{
  "d_model": 256,
  "vocab_size": 825,
  "norm_eps": 1e-05,
  "bias": "all",
  "init_std_qkv": 0.0424,
  "lr": 0.00374,
  "beta1": 0.95,
  "warmup_steps": 200
}
MLP neurons of a small language model. Each row is named by its layer, matrix (down: output weights) and neuron, and shows model dimensions 128-255. Each number is 500 + 50 x the weight over its row's rms, rounded and kept within 0 to 999. Numbers have three digits each.
A block is one neuron, or neurons of one layer that tend to fire together. After each block is what it responds to, as a language model described it from the Wikipedia text at the highest values.

L7.down36:443483539457490505493468531475482536478513413537587538483393540471509492526574538539524583442454475394578505528535503518477513430570570468439403578497545553532446537428491515440487489445462494500480426503470482379415529489518469471570518540453493610511486410463527437485426457424533486452558481545521487477472567465438502492607506493469494493521567556526447532442410536583459511425460
L7.down161:616526558515467531520327583542578512436430436550497442480494535561506432530491591561449547506435525467587490446424562539542531497508512568487453562504462498444598539550441558473538383510488433483611516502532439471464628413546527504536480516530590448500544411493467509546505511441550440405495537547553572482403536447509590493520573464495619536510548454505511477510439466530410548453474
L7.down317:488396513502470473467517377545440519501581550428585549536526428529522417510554550545469483521466437506511428543507491482552375589484504536446520501526526565511466468563525468600465587460420460464476555508406489428621503504491590485486455518526496607459506405514370525423476593466554613530524507400447440514428508443519519489461485479542475563450511503531561556499502477503522520458532
L7.down931:485470531476561565469427480509543465485562470512518609436473425464607506531562506509554554479493441413525384467566538473540522547630417488499421519485436487473441484540429520523429478570481471447416373553567510547415479548542425538520546541453495502438460502424478465488518469378473497497546443638465535507407508549426503474522561492545413587482539475508486573531483524570489568419589
Description: Plural suffix word pieces on nouns, often after quantifiers like many, several, five, other: artist-s, lead-ers, organiz-ations, k-ings.

L2.down479:473566486572511439555512458617398514556443411450508457513539627537529479403422530451435480586492487443547481585465572511538593584466489471477491487547507475518505464527472496494555539560441471493390499465453534555548459578466483465454417507493443561555536500504499552459489377394592476491479447635472538498531567453520539581482521490537428559517595496487549429517497447575463417470467
Description: Final piece that completes a split-up year or country name, e.g. year endings (199·8, 20·20) and Swed·en, Thail·and, Nor·way.

L2.down685:464463554456550506530666488560478517473481521492541564420562553481513486489533425425508489445492546516440598584487589482504514527527403522540516472580512554489494567551480559463515598441391493514514531581473538411527543409500452441534427498428494461619486550537477448575535459419513554506410477411506481485575588477527536600528502490453523519500438493517509467443431527542401456435507
Description: Inflectional suffix tokens finishing a split verb, mostly -ed and -ing, as in contain-ed, criticiz-ing, bec-ame, right before the object or preposition.

L7.down479:456547561533463523490494550470429402410475445555518533410556427532486438548479428382556539559579467525531552464550470512526503487519586493519486602546621486558516495544489515498510459570458547503417523486547557475418443478510526443548554559470485501525464449497456536434502422499479572493577577515482503463476587542548472608471516537524547581543472494500489472411514465486462466467577
L7.down641:546511457422498555426413456488563522493404583494493377479545543463477475437504532498527532496478573521457500576488475463390513458464453481563519470551491548447509562486513550473454494489469480536609484631538526462558477545504568497453600443560474553467499436582515432499524504498448532489542354484524474493437493485514589485508486496532594560585600412530523480524453475458436468448524
L7.down735:487479470518564605476485537476506529478463549461573401515496478564416548519522460417565496480479431534568545554469581445554471411561483437492446458513471494414557500446458513515560625578510500512451462575482505439485354478513469535531570469526468559491433494534513566441462559454588485457508500501498575563547523543452536553478575525475490464400437450469542542448601568532421456557463
L7.down901:533502510449440477461479445589480477522548527550436498418519397489407494469484503592475492417509517438501524536492486527369578513479469461564646529469484471479517521472456449480523542487590580470443437561498571547552436525464546387523488482476407593487525477578515491464479536522548525469491447473550485467557500485533528519531559476547524513448456585500572673442524581545376467502450
Description: Tokens that directly precede a coming year or day number in dates: month-name endings (Dec-ember, May, Febru-ary), the comma after a day, and prepositions in, until, of.

L8.down12:463509479358431391540560472429527447492464427511587358510547490514607548493519506490500542565519498453464486419484508472503455521504441497459531544519496508477476509497424488494528472417612550481554581395416427502449598521543444455531466430553510534551548432515476448505470442545522621492434523491550489514406435579531529531487539390521421464530517505425535497461529504569605465489495
L8.down40:472444493484498379491524549483487476561515466523624507515455558535485519524429447503463443435538520519492469496434508446533561500570480501421431524503521464507468513520659492461496452430450450451596450484419478576478422517505526498560524557482476527479562405595512423419508590489444509513445465576455527476468426514585438454512447481495486508546472391408516520548513434536581446513433
L8.down188:465520513510451547471502430549464459452539492414526477469475470542512438498490448521421483546485558570526495602493488477502515402446429522467527553415489424538448501561508583441538455534565449447484489540525515457417514487446575448623572517436559510566551492511485515359428505460549480519488514511545548449427505455504501552562476448506535555658624499450478561595556625420502440441460
L8.down261:529504496537522547524467546433413516508559481599448470467512464516426473440494512524521566477455520592568454589494534517481449459531481618526491502487495459453585475479468470513481478426563512518484522479549496404495438503483489449455513472514488476460449591574520471526547473440416586485497487533491569500401532557531470480481402458545532487493505536494507541550480451519474435536472
L8.down318:582543508573454435506512497602541417625620440576487449440433578438554511484574490571479523497473478492511537514542471590498500451500543497506538531439493531408489462502503472501512487457526529424454455451600478575466469381466465473524581407528544506423475553506460434442497458511527451486508476470397527515529581473540512557516441525554484492589501439463518441428484556535505482581480
L8.down340:538425515481559541476589498514580523425529440551522486509490478521552493430466519466475507451453333547505478565600558463502509490643569535500447495426508501463474466497593523508605443535519445479455504499528467529427439511522530518546519562547456531511463503575445466567557464510578519435552497531505540434521487442422520517517558512453572527447552494450587578411476512499426413524550
L8.down381:459547454396495564512489503466520453542521434392522379381553515573513484495463498469444507554483503466575568471439518520488464425423518494563577528512551475529474532532486462482514471549520447455450368466453444514505521451491486526508491478481466517459584498283587392468518506537530474444483446491568548537580527443423518517430577508515497473496442455451474464519469453484451482520504
L8.down382:506455480450506536483446570433469455531523525465569471438484552457480511541493430529500548498463522494486426500561526493525565524448400518472467500400538443498495574473507474424485499479556616515528482510399547552510548469446555490572565532521514467516486439537412552493511616405475501563495504571501493510468441473430505451445546471528544533447582490447423536503484561516395420494457
L8.down420:492509522376481503553377559559557397505463507418525470449529483541527453475620485464417516439583465554528489566473549437588547524598486555426502489553565442495546525489462467575495439564483548393497475422548501587539492548423555584553522462479557491538549455321552517560433479491422558496448473500586477504610535526533402519498511517484542505522533454506552516431483589545474446473452
L8.down436:502400493539511506572511395524564477457410431476528461487492476472451540623550552457506468541527571458476474520481559466515504509434520502527488545497539413569469550596455529397542458518449495481448570413551521528463459531466597467473458541651488454423536565455461523496439499524521514529484544497561491521389542478517545494456474457358442457508455585515557483585508466499508487513538
L8.down531:490543539569435535471469519610550429490484439382414459399565589508523432446532420517479500495457444607435440527535391575570482520493512528521494501522479511581513623483568485520534508548591549431484451512535475517608610482466616426514490518392504427513561506466531504465564507511552457463542491503500466474622455386484527467472593447457554543473499533534495528482459481488576498485493
L8.down585:547504502566539488428439551489507460455510443549472572489453532536546509549528446465499507568477523514442602501408537452519476477458501488448478496528522486440414511623560557460479510514462443554464399452575502491390492480541468544506448502529453505522488422501505492550459555465532406450543448478531526504483538485553607625453325508589497474473436481497435566517535462505598459499544
L8.down860:581495587526485473603440532537470563459520551449516472447511546584423413496546490508414580530491486587555466557460479433456424384546449503440535554467504418518568539548446454521533491587579497458404530401655449464476439523546493453444611566427482469531493476430449478469413532499492522449516494428489572475587579475453539614513518514529518447493538493433493518484515516429484396457472
L8.down896:535384531491462417482429554546546524477500526500504501476490450461429474578603478532500454572445393495454483513519482504601468569483490490430511527528592466496421589545503454457554538466468503568442491527574528507500487433543574567478551501524514538517555494451498419474471427536564546519511550479538555534534445461484582603536562487492465526643537518491523514537433469534428391459450
L8.down923:534520470428474598490477506497505509517539508460424498512463512438490471434455520493579504435474461460480494534476559470524550590494455600420482483427472465600417542489505505452562569541573581512525418543543563482475573519447549402539482417376495504411479396494412549515531488536458499488446472571442454461537493447492530429496498505519470499487491475541484496560451603488439594452539
L8.down980:544543544514517548536437439499464557364543529453523491466500488482563427503449460401483451553527484599506580583488463641559528447517543538442489519557491396500565445513504500604513424567567542547508487432470562534471476482404541500518501524426601579504562469475452503507498505418579513468527477424540512516596466426505419522556477437451395518476479481460569493501476524472424498470575
Description: Final word-piece that completes a multi-token word, often a place name, just before a comma, period or "and": Californ-ia, Fin-land, organiz-ations.

L8.down5:494479540505513465547528549510548528517386527505443516444446450477463510464421569528585551490482463512514593492491490487455499584469509444496484377471516507476488571500442495501474626545577477498561408441578564508523473421470477472527426551541496528444488492519521571552490475515440476531505476499521535424567485530476438585508651484526504535449539540551506561567501484518408491404467
L8.down105:496594556549496555446531539454508623487469556560447529561510467470505545526473490561530494502487501454520498557512501519527554416428458482472527455510592502539530582458524498368485502500570480463537549530505549481458469451487495424428566450508417498416410480501537547485525438576556517488461452522511523431493491501480477511464596368522520508449472492534530639498457510497460462434428
L8.down146:605538484585545458419539524453517535526425459446498521444387428567539500525568491416463550479509555532508456529454507478504518546463490524484481528478438529504440523525385504502427532437506531533565489558500526570517483492418546472575437391534503466457461506470481469506477523532601560645400471472469581594497493531504505597534526453490449471432447510574414491475443551467463487454521
L8.down226:502479482484544513394552463475528538562491544512536493469464490503509500562535485442436465519483503516605476591459490491500537551526491531470599505498443519487491543506526517511571467508628479479525530469594381509603389335466518497444523547515510550535424414441554549605395604591457499509460491551482445495454472469578560546470486415531599516494398556462540487481516552501484463493463
L8.down244:517485569566523414486576523556422540501560458554414479372471512498465459502357584511554519450497482438467490633434481467438551533508586551546560519558508464466525436416507535478552521520544538544473437517573541489501480504494448497485520553487501456539485508508469421449455465635504495480511527468447517537439546520361627579483515477473466539461488571415534539508570512580444483557510
L8.down316:460556610570492524496474510412450526436430494455465476423390455534550520608421443535401485524530440525503481555451497589433500433465470498520620490474428466532552503477393490545588532427418505548526527411541388494448559533491508487526470401501583522521516499511599446526453501611588602459371532596433452444521567579445486507497505549435425531515576552400472602539483501498499418566532
L8.down333:431535615592535428454519495499639560470478446490455541434535424532472519454452487437514473449444477392518548571562464484538502450471455453537548470519463520450563599533560503482500560474521498414492502472495415525562472551405516601450577593452418513476561498415499518633507462542510507547528485492451480437560509495552535496471490546475539428536510445531477587477478523490519597417455
L8.down515:507463501500529527465427471540402498345534515501554492374534477517430557539324431533443556574487426494550462538518557543433565603526409473478441582520555564567492472507423449492445553501493538455515541573543507465493458543577604470499486523413522545503504525507431527523471534524481528467472481508566495472499479490519529466537573573674523557512537450509508484500513527540479389497478
L8.down569:539515485568475539501532510561527529499462492417508427396533505456434461463329501519414533544494462506479560590399534552431526577454435456511470526510543480512475482519508507466546476578603559509488548513542478549496497481493420569622533510482547522439536633568543504488469469445417497537456577541448467472491540504562547516584479555530497475537449538502384561544476530567457415401489
L8.down610:579544532502532543493558464389483488525477455566431486550552487458434475451520491475615527455446481548478545427500445458554440494603416532590576526595441488507606478461520499449547486416525515466584572503554521531438500517455457571431451507457520582544497514593502463508501469523453487519407567556467409502492422595514401538501464446482482510477527524578502452484536533489440517434443
L8.down667:443590469500439482386561481565440485520449534495504481472487530555545480561516527448434517464450457421501598485456520585536566524581549478476510532516456503483601520484492523422488515549474431528466474470487565499464492481420511555458564566453520489477461482558507476504481575527477485449445473493448531562494546535430527550543609554502483592468464584558454599521544537529484442531447
L8.down673:472459532432465548553554416453422492552523587501511483455519514493392578513558565504450539446479419454449470473470452471508489501554566525536581388490505531524506473474459485462617535496521474480434517467405483439552567473390499445555564558539506492466485393526427475454487515448442453557530471487458562405462435517526498524454511515672419483498510565402500515504519501501464552475415
L8.down782:526456429553501539436577495517539393483502571501470465491505460471529501560521512424541512484475469541543469556498452557395433409422570440533509466519485475491592565599545508610473494537525401541543500445452501557522569523400402506552441496519481572435569474571449526523491499559397494535542522482519578445457580484482454478500511523612538567500602530376521511488443547422508532514471
L8.down798:487414526484441438475591557442438531438463460464449431457466527479457503571436445513528542395480469503493493503497544446499553472495448578592531529481520540483496531494491578505592453471541490574473497500449503432457546495522487461448447473492529404508460488526511485440495531488477560542460486493482530508507571521442547429476371502482478600339501492386529591570530437478444366540511
L8.down804:550558493536519530485537479488511394564466550545426484554441474450554497427495615569464476559532473530502472508445523633649446547471540393534506555409424492526487558492420454504444459516577477460510490483527536473444521449594502588615372541503449501428510538555433476478533433420502525534463512631474429524470608484512495473546520510541526518503493489493469610442469519454441515394495
L8.down830:523419555452516468528495422565449610482476566524475477515521409509465433479458513431616539520478443512451556479569492456429493535469541418502480494551500531619506394556542508519575466526499529474503542408521512566516488541441468516506521574507384383601527439440492486397467526589522478511570456471468531483489455498623503430492529585528513516453439479573583531433563473496590476460442
Description: Prepositions, colons, table bars and verb endings that come right before a number or noun phrase, as in "Area codes:", "about 90", "peaked at".